python train.py --n_head=6 --n_kv_head=6 --head_dim=32 --parallel_block=false --optimizer="muon" --lr=0.0024 --lr_mult_down=2.0 --beta1=0.95 --lr_head=0.00629 --schedule="wsd" --decay_shape="linear" --dataset="wikipedia_en"
MLP neurons of a small language model. Each row is named by its layer, matrix (up: input weights) and neuron, and shows model dimensions 0-191. Each number is 128 + 24 x the weight over its row's rms, rounded and kept within 0 to 255. Numbers have three digits each.
After each neuron's rows, "fires on" lists the tokens most often at its 100 highest values on Wikipedia text that the model never trained on.

L13.up341:157087135144104154131158169120104154117154109136145101143161158122157123127101110114093117143120135161106117136138124111114148124122122131109152152155121129126076144126148091125112158111126134126134067153129108165166115126132161166098113179090140100146160144084110143136138115118104109140115115100156159090132150121135106129140111132140107119169171113084121169129115146078100130135115160111109126129139073186099106113161149091113136114190121164093149123127134096131121160131097130113098128132085152073142167109147132138137140095112166130152113146114135136100165170132124153170
fires on: " for", " of", " F", " R"

L4.up437:150112163176117175174106115137104127152156121097118103096107118115113110115111148176119078155165131080133122129120147124130135128162124106108113145120133121138158113126152130122105087158122110156155149140158121142114146190177128179101119127124127123145119152163138136140149153136130114129163117124090145074143156102098133140148129126151094104146116125142148122141111114097099090132134152145152096142159171088140106123156090116101146155117093137128144130102127152122146150139088139123093074124119150072150145084133096066133130137092146167116117158145090127114142112121117078110
fires on: "ica", "ent", "ple", "a", "ia", "pl"

L4.up126:125110165154086114164146119075174118131134107156149117082091134095100144126141124135119121134122131127131144111119141159168162117149104155127142138135140115121158153154138146130123067158083128138120125150096126121154148131105131134141168128152110113172101141103110119128132130150103122115107075156095112167127129154088123147118093124086085104103126089117157157132139141148147111167104118104154125107124106102169129137138128102094154142129180135146133121148109138094072166122084147156112126132110110125095155122126125147155099124123126167108152111188120177166146138072125086139
fires on: "ing", "ed", "ate", "-", "ation", "m"

L15.up695:154107093149129143126118124155106113117114166124111053125164154119142131138091121111128134118130113140097123095122118101148127109134127102150132103126140121104094130117138108145159124133151112150100147103180121115125148142097142119123125204124126117144168111100107119141088154137123088168151155129132117119096143158142107102143167117134140153077126089168118109117144099085105130148133171132086111086136110162126083145142147089124167110199109121124154087184068138140106169109138146130163122124141139136129132130122126141151155136121121119128090080083172143103124125136137125104
fires on: " by", " with", " of", " after", " for", " to"

L5.up154:104128099120122130136147156181094122116170129171170144120173134112102138115123106087104130117118160123135133157073153132109104135169123095124102112159112127153167135129113207121137082127103137131133143131135102116164146144120123137161184119100096137162133114127158125175144143115126121114096119147113134093114115102153110131118121144111165114125126158126120132132106146111084115142121079149129160116117133088147119071104131095129118142127135149152118112195117113132102086106115129104119153143120188135137177159130126171138122149115119150084136135126096115120091096166176127124
fires on: " De", "ar", "a", "u", "as"

L4.up593:152183146128127100136135128141141119085107152100137134127106102117111115140129108178125111138136115085089092102112122133109175133156174108132085150090122129123149145140130150108153098118085140150129138123137158132165121153088121160116155146132124147129126115129136120122128098095193110131135138137139079178140121104102120159115101083111150107139179136110124148117097117109152124160126170121127137137144136092100120116148128068114177107113128178127124147146128101119088122127070096144157140153140123161123098135147155073145089113124141143100099106132116116136153148068125099168
fires on: "ing", "ed", " City", " A"

L17.up633:128125134115106132142153120131090141119122123111125134106105145113133144114187142053132112106085089142116170127156116152144134069146105148104115135147127112130087127149163157162128114114106087151133120118162118098133128096102147167137154171137139133148166091122131129103164084143119072104155120124124142144125085120144133129115097130093128109114130128095183138140125099111136119154126140111106162132187150092165131131133137132177143103125150154148170107126140135145094151153195107141120115158112134098139127158134129141113117081128105148167112115088145129073099110136142112089
fires on: " V", " v", ".", "av"

L4.up412:125075128130133137097103158118148111127130142121118133117158125145136140114142156130111116113118136092135092132126107093133100094130141136158149152155135111169114122145085134088132103126144107124164127140113128162123120143125122086130104163112106140134094149126075124182123125141108118127145154163154069095133098083146146125095118121156143151138098119136159144159109181134155144140094120124122129085128146149110097137114106077152088159168166075115142112137103119123117131147113179067130102079153112157117133169081136115150131113137136136187114149143150133123188155140153145148
fires on: " their", " its", " the"

L5.up430:120136161115087160137116155139097146076134143104159132142131113127068117131148166119111142119102132094134120136160081131103124145152115132124170138146108070138132121122111131105110101130086142131141177142100130154158152116067175154141099112114127146148119148124122127145097153073115095150150132151140058122117111151140148184110138123145147141111121112127153142141104167145187114132141143119117134128121154152110100192110139072137113113131146096097136133126108121123114103141105162103122157123119142154152137155071117123122148145110147129150155133110080085127122158132172120127
fires on: " been", " its", " their", " his", " the", "'"

L20.up547:134166114118132157107165113152102143130138149115164102116143130107138118113157127103125133089115140156161120157130135154086113090136132149099160128149177133168145136120083171116152096110145093125121157150162118119132095098143119144126116135131163125125158171117188136142127136173122127136137112141153059150107121079155132123068147126129136131103106111083133120088147124096148129108161152104139107154127145137103109113126143125138148142142145172157128133126169165136071124135116117153122096139171136153118161177109096084136100103092111129133099151142128117115129120149136066081
fires on: " V", " v", " not", "V"

L20.up337:149126078100117106151133137145114125093164127126088109126134077132071117183091086146169158119150137101132054147146141105133150147113114075123114061143122159129141137151108129099170123176083145108142154109134113104139131105103147118162107135186112108131106141130116106100117090119099163138076159153101136140112119145140131150125133148142144139148123108132081097143094134143148131159138126157140119142096132157118136112109139116113164171135135147113103164142103129155160151156135088101142107145108094159087123103135141150108131134130169134133155107112135137123125107105101117119
fires on: "–", " "

L5.up614:106144134181117139152119102119172144146138115092122163111172154119108144132166099101187100123122167130135135141082122135110096118136084117100157125137123147130094126147132136125112081071140141121177154120153121114173127123176128106102141122095146114118128130125136104085119100119139140119163126090164113105102123122156121122117121123206145145109172084125121153123125153094170145115084146142115183142093133114105084126157059142115109171113093131121118100105100111133162122126136146167138141089134121143116144141084138147124122143125114130089143122129129154127137136140102127107
fires on: "\"", "at", " Sur", " ra", "ood"

L5.up109:100149126143098134127122122165154132126177142093158163126138093062133110140100121132148163179127141116130131156028108103090120162148167086144108123129128100075162104111116151129142101148110132149107121152145143136146120130168158121137133088137112147135091127142130130132116148106121104123138165116155143102122155102113137141130176124132109128169091144132119137154104114164124139158143106142137158121111121128132092125147140102150151141140121129109156124182085128126114114156137084142131181166129127063134131153120126093143122088114113138113142146123149111157084148148155096106
fires on: "a", "u", "end", "and", "ico"